From a checkpoint of a small transformer trained on Wikipedia.
Size: MLP 640 tanh GELU, vocabulary 2244, 2.93M parameters.
MLP neurons of a small language model. Each row is named by its layer, matrix (up: input weights; down: output weights) and neuron, and shows model dimensions 16-143. Each number is 128 + 32 x the weight over its row's rms, rounded and kept within 0 to 255.
After each neuron's rows, "fires after" lists the tokens most often just before its 100 highest values on Wikipedia text that the model never trained on.

L4.up401 [137 106  98 146 128  92 131 122 157 107 149 178 176 134 151  79  91  96 154 155 149  74 114 131  99 166  59  64 134 177 165 102 176  97 153 142 168  87 116 139 145 180 110 141 144 147  79 115 112 179 111 112  90 132 206  97 150 129 100 173 101 111  95  92 204  81 153 115 107 143 130  90  98  83 143 163 131 135 136 163 126 132 105 108  71 112 130 115 226  73 120 125 101 138 129 102 115 109  85 118 125 128 125 102 145 134 119 138 159 127 142 126  76 184 143  73 102 114 174 177 178  82 120 142  81 142 134 212]
L4.down401 [118 100 158  81 107 152 181 166  92 100 119 142 109 183 139 163 164 174 113  78 128  75 140 103  97 136 120 156 164 134  86 161  97  73 115  90 144 112 137  93  78 146 146 154 127  89 166 111 117 139 113 172 115 139 143  58 112 120 108 171 128 139 163 154 130 127 222 173 106  78 118 139 103 116 102  68 130 144  83 228 107  81 141 170 173 181 115 126 172  71 129  99 153  98 135  70 174 165 118  98 122  71 161 141 156 117 156 105 119 170 151  66 119 169 133 177 139 133 157  79 100 101 121 128 161 197 137 137]
fires after: " T", " t", " b", " f", "T", " h"

L4.up390 [130 120 134 166 136 131 155  84 116 124 159 116 180 140 115  99 160 120 151 182 109  66  86  94 114  82 110 108 120 168  91 151 156 105 115 131 160 154 135 160 189 119 204 132 123 170 126 121 141  93 122 135  83  81 127 156 101 161 113 136 125 130 180 103 166  95  97 108 132 107 149 125 100 151  70  96 184 135  75 176  99 147  84  83 110 106 133 156 145  30 131  89 129 147 107  93 157 127 131 104 115 168 142 120 120 131 118 180 158 227 111 122 190 146 132  85 152 124 144 158 172 108 145  84 155 118 126 111]
L4.down390 [129 128 107 105 196  89 157 163 164 170 229 158 119 157 128  98 128 111 125 138 122 140  89 117 151  97 134 112 107 137 165 114 158 139 135 117  90 134 134 126 121 128 163 133 110 137 211  88 103 119 100 146 154 153 102 144 106 147 204 168 115 101 139 140 128 170 162 165 149 122 127 103 111 113  76 140 123 112 139 101 148 143  88 109 159 115 141 201  90 140 117 119 177 121  96 153 143  88 114 163 147 155 141 165 133  85 151 106  92 106 121  65 107  57  88  96 111 102  97  62 147  96 116 187  90  98 148  71]
fires after: " c", " C", " con", "c", " ", " re"

L4.up629 [129 114  80 130 105 101 127  62 126 136 175 170 174 123 102 187 135  75 167 116  52 184 157  87  98 138 143 134 108 116 112 141 105 148 145 156 131 107 172 167 119 108 126 152 140  78 140 109 174 122 143 140 170  95 131 134 147 106 107 201  98 138 110 170 106 121  63 101 140 155 114 114 141 111 113 130 170 137  80 137 176  92  95 111 159 170 176 114 185  76  91  89 238 130 118 125 135  99  98 141 123 122  54 106 131 172 182 111 141 129 166 167 191 145  95  60 119 170 143 181  91 152 153  92 153 119 141 104]
L4.down629 [177 147 134 141  93 135 120  89  74 187 118  56 147  75 114 111 102 113 133 165 113 146 102 100 107  89  89 146 135  99 111 133 103 138 133 138  95  93 161 156 188 141 109  56  91 153 158 191 123 144 193 103  95 104 112 141  82 150 109 131 180 129 111 115 144 119 152 147 144 166 184 168 171  84 116 132 123 165 122  83 107 202 114 150 113  45 149 198 143 170 124 129 155 100 133 105  81 148 140 114  97  84 189 151 113 118 140 125 107 100 129 132 129 129  78 182 130  97 153 166  92 100 161  75 144 104 168 153]
fires after: " f", " p"

L4.up618 [142 103 203 184  98  76 117  99 138 219 225 135 152 126 147  88 154  71  95 177 125  70 130  85 111 163 135 131 157 145 115 154 115 183 143 150 100 135 138 122 152  99 142 115  85 113 113 177 128 117  99 143 107  86 139 105 106 155 103 124 115 133 177 152 136 160  91  84 130 113  88 113 133 122 170 136 158 115 112 138 112  72 130 150 143 113 129 163 104 142 102 146 181 130 113 183 168  87 112 129  86 137 117 131 156 140 140  92 134 132 184 148 151 192 127  84  78 148 144 146  75 135 191 134 133 104 133 133]
L4.down618 [158 164  95 121 158 142 155 161 132 103 157 115 133 135 100 104  78 139 115 133 150 121 114 134 125 147 104 173 142  84 107 168 143 171 133 170 144 139 143 133 185 128 113 159 168 104 163 175 113  91 137  66 134 111 102 133  45 137  68 120 150  81 126 101 126 120 111 128 132 198 158 115  64 161  81 125 111 143 134 120 139 166 121 241 115  77 128 140 159  91 164 112 111 106 155 106  84 193  97 106 166  99 119 141 131  94 112 106 144  94 102 179 124  87 167 144 151 171 150  81 155 206  89 169 121 149 148 134]
fires after: " d", " c", " D", " dist", " l", " p"

L4.up59 [200 106 103 104 166 114 130 171 142 147 118 154 163 110 119 147 166  99 140 151 127 150 106 150 136 147 133 116 111 107 158 150 124  87 150 197  85 109 119 141 144  92 106 109 132 115 125 101 110 144 101 154  96  75 142  90 156 166 149 147 160 134 125 102  98 129  92 106 137 136 165 103 141 161 126 156 178 154  72 136 157  75 121  88 118  84 135 119 161  57 139 115 115 130 127 132 148 126  84 135 118  62  57 139 124 143 175  99 107 101 179 233 138 120  85  81 125 124 175 121 189 109 113 108  61 108  73 112]
L4.down59 [114  97 163  93 145 132 111 154 100 146 117 147  43 104  95 102  95 137  95 101 151 131 134  84  91  63 116 134 218 122  62 185  53 141 141 103  98  84 150 130 157 125  83 122 215 125 140  89  91 157 109 151  96 104 107  87 194 157 170 129 115 137  96 159 171 116 136 136 124 132 177 156 108 132 123 138 150 209 104 115 136 123 183 102 104 109 125  91 143 146 149 141 140 121 128 114  76  93 126 118 124 157 123 135 126 143  84 172 122 172 114 113 154 131 170 188 161 174 156  84 167 155 180 144 113 136  98 146]
fires after: " f", " F", ")", " p"

L4.up207 [152  97 114 114 130 192 139 108 122  78 150  86 120 131 132 141 109 161 168  94 107 129 154  70 125 156  92 150 126 167  84  63 146 138 115 120 160  89  92 135 121 111 106 167 153  78 143 143 163 147 158 164 167 131 145  83 129 139  80 146  58 172 142  98 159  96 126 117  93  73 152 198  76  86 133 165 141 134  73 162 201 118 151 113 146 149 110 149 165 115  67 163 231 134 103 123 131 115 124 166 152  76  99 146 160 144 185 140 173 155 135 107 217 136 104 155 108 139 141 152 131 135  93 141 111 126 151 147]
L4.down207 [131 149 150  93 124  95 105  34 148 108 126 148 157 152 158 130 113 162 144  92  82 149  88  95 147 110 125 124 159 141 190 131 137 125 166 128  75 155 114 224  80 156  77 127 137 161 122 159  83 175 139 117 165 103 130 123 145 113 118  70 164 167 160 171  96  85 185 155 105 179 114  82 139 153  90  98 158 115 115 141 113 164 121 133 111 119 110 136  86 150 187 163  97  78 163 129 113 134 133 142 132 118 112 111 105  93 117 130 152 127 144 154 116 204 101 153 152 109  88 136 114  85 111  92  95 117 137 110]
fires after: " f", " inv", "f", "-", "B", " b"

L4.up126 [129 226 143 156 153 155 140 137  95 129 140 189 153  98 121 113 139 156 117 202 126 157 162 104 130  99  87 103 129 155 140 119 130 147 168 165  68 104 128 105  83 191 146 121 133 157 130 148 162 161  77 184  53  99  65  78 128 189  85  57  77 105 144  81 179 114  90 104 160 136 134 115  83 149 114 183 148 133 134 134 163 146 128 143  92  96 164 105 167 138  84 105  94 106 116 138 125 151 156 127 132 122 118  90 123 130 151 119 168 177  91 126 142  57 110  80 146 137 102 104 133 109 150  82 111 118 180 142]
L4.down126 [120 166 144 130 125 150 125 147  70 152 117 161 120 200 149 144 151 127 168 109  83  91  61 173 164 137 185 153 166 163 174 149 147  93 132 169 128 115 110 133  93 134  90  99 125  11 111 135 162 127 119  94 130 108 164 120 108 136 183 119 122 138  74 142 138  81 134 129 167 103  95 106 154 133 159  30 122 117 164 109 110  89 129  65  96 132 104 155 100 102 108 105 183 126 146 106 121 162 165 158 136 144 107 112 137 144  83 119  83 139  79 104 115 144 125 105 144 100 161 103 159 113 205  74 125 123 109 134]
fires after: " t", " T", " b", " B", " the"

L4.up223 [133 148 148 118 123 128 129  86 142  74 159 195 235 117  60 135 129  88  84 125 115  75 152 106 111 167 136  80 133 169 157 189  95 148 150  80 118 139 107  77 176 134 170 114 131 124  84 121 107 109 146 133  97  93 145  94 145 177  98 217 128  52 134 156 142 158 153 128 126 111 102 107  69 136 130 149 125 124 110 152 171  82 118 129 113 146 103 129 118  83 127 151 118  51 125 104 174 149  57  86 125 128 116 104 151 131 217 134 129 104 209 152 121  83 105 114 118 123 186 149 158 123 160 129  83 134 104 144]
L4.down223 [106 136 126 111 138 138  60 132 152 119 202 106 157 153 105 134 136 140  81 107 151 158 171 120  96 134  95 147 117  81 103 177 115 141 163 136 126 189 137 150 102 171 111 173 174 117 168  96 125 187 160 118 143  60 101 147 139 186 152 161 121  79  89 155 120 115 133 163 104 105 124  75 110  96 121 116  56 187 132 148 104 111 168 141  90 122  90 186 142  81 147  70 106  97 134 149 126 126  95 119 107 125 118 112  96  56 173 139 113 105 119 116 132 125 139  84  77 126 119 139 145  95 173 115 145 152 119 167]
fires after: " f", " C", " comp", " c", "^{"

L4.up577 [114 110  54 111 127 149 120 109 159  88 134 119 202 131 162 141 100  79 182 158 104 101 106  85 101 153  93 118  85 116 109 127 113 150 136 123 150 149 115 167 154  97 142 135 140 136 130 130 126 129 127 172 108 119 126 191 100 159 133 141  99 105 146 153 122  69 161  65 136 133 165 162 132 106 100 114 125  72 141 124  76  62 154 154 143  89 105 135  91 101 119 136 155 126 108  76 150 107 148  72  98  41 100 164 126 129 144 169 162 190 144 149 194 125  76 103 142 169 154  99 140 124 173 150 115 189 147 112]
L4.down577 [137 108 172 130 104 139 108 136 115 199 111 165  91 127  50 123 131 147 120 177 122 187 102 151 112 136  86 163 186 100 120 154 116 178 112 151 147 143 152 130 116 133 152 168  78 135 111  79 113 123 156 130 148 116 127 182 133 124  92  64 113  98 152 148  89 163 119 134  85 153  94 185 179 136  79 101 102 144 138 120 149 200 145 177 115 119 117 133  96 150 145  84  78 109  74 112 146 111 125 110 151  85 102  70  88 110  99 190 170  82  96  86 102 125 149 144 152 131 116 109  96 160 142 105 178  93 109 160]
fires after: " b", " c", " t", " f", " p", " fl"

L4.up191 [114  63 118 157 105 158 128 143 181 121 173  93 134  69 129 120 133 130 174 137  88 123 131  84 132 140 114 137  99 200  93 153 176  51 129 156 173  92 144 210 210 120 136  98 135  59  80 120 108 115  96 150 102 109 177 146 133 116 135 185 131 117 114 159 115 124 104  91 129 175 186  82 153  91 120 120 188 102 135 130 121  76 108 127  86  86 139 104 168 143  55 185 175 146 127 172 107 185 125 120 133 108 159  58 149 173  71 136 100 182  99 142 156 152 119 136 101 158 158 153 134 107 133 141  93 121 166 118]
L4.down191 [119 138 137 147 118 141 157 107 146 123 117 164 132 145 103  84 137 157 164 149 170  95 150 139  90 109 187  89 189 108  30 107 164 100  92 140 155 121 134 173 163 115 179 154 118 128 192 106 159 183  79 140 136 131 137 171 106 164 118 121 130  93  89 143  70 129 148 125 136 112 115 120 109 122 119 167 108 112 124  73 189  74  82  87 109 129 102 113 103 125 164  76 132 145 140 167 136 178 174 127 162 142 134 133  96 129 108  53 145 117 169 137 131 133 119 109 176 113  35  92 155 160 138 131  94 130 119 110]
fires after: " h", " f", " F", " c", " b", " H"

L4.up415 [152 139 115 154  70 125 110 142 106 135 136 122 146 144 155 110 106 129  66 106 139 157 104  96  90 151  77  89 117 125  92  85 174 160 180 106 110 143  75 141  99 109 115 167 129  92  95 125 187 161 145 135 159 101 164 164 146 104 138 133 150 162 123  65 110  99 138 114 145  85 120 101 132 150 126 168 155 111 111 105 137  84 126 140 129 134 144  78 138 103 146 107  96 104 142  57 142 120 140  91 118 134 158 151 183 137 130  91 105 141 171 132 125 202 173  87 131 190  48 120 202 122  95 103 132 117 107 201]
L4.down415 [160 101 142 126  80 123 160  97 116 165  95 110 156  70 108 148 172 129 202 142  95 130  71 114 128  84 154 100 140  97 165 163 160 158 148 117 140 153 154 127 158 158  95  83 201 136 144 134 112 118 134 149 137 136 165  91 132  96  75 113 143 145 119 104 148 140 121  69 149 166 163  30 114 158 101 115 119 133 136 156 126 142 116 111  77 175 131 195 182 146 108 121 171  94 121 103  99 136 162 157 144 138 165 103 150 127 142  65 134 170 107 113 141 128 104 195  75 126 110 122 109 111 135  53 105 173 157  84]
fires after: " E", " B", " T", " b", " G"

L4.up2 [143  63 136 105 118 135 112 129 160 157 152 162  95 136 153 165 110  68 205 126  56 118 121 127 134 184 158 147  94  94  99 104 190 134 111 111 134 107  98 202 108 113  94 163 155 101 146  60 153 110  86  98 111 109 101 133 158 194  86 146  92 144 129 161 133  63 108  58 119 120 161 102 126  98 138 141 176 115 116 181 127  63 122 129 171  82 146 109 105 143 133 113 164 145 171 117 109 125 130 103  82 166 105 193  83 188 178 129 168 155 155 134 141 158 113  67 120 173 116 153 117 105 106  88 137  86 200 142]
L4.down2 [151 146 157 173  78 122  92 123 191 124 132  85 107 111 120  81 140 179 116 131 122 103 174 172  97  92 138 130 139 161 149 108 123  90  94 106  53  75 129 160 136 189 112 108 117 136 116 142 165 119 148  91 139 116 177 159  76 150 165 129 123 156 123 196 123 110 132  60 118 150 146 121 119 111  96  82 123  94 126 191 125 115 144 144 176 163 129  89  91 142 134  51 162 139 106 107 120 131 133 144 107 187 145 176 131 109 131 127 104 119  78 162 107 147 109 143  88 154 183  98 101  99 127  80 169 110 175 153]
fires after: " to", " f", " p"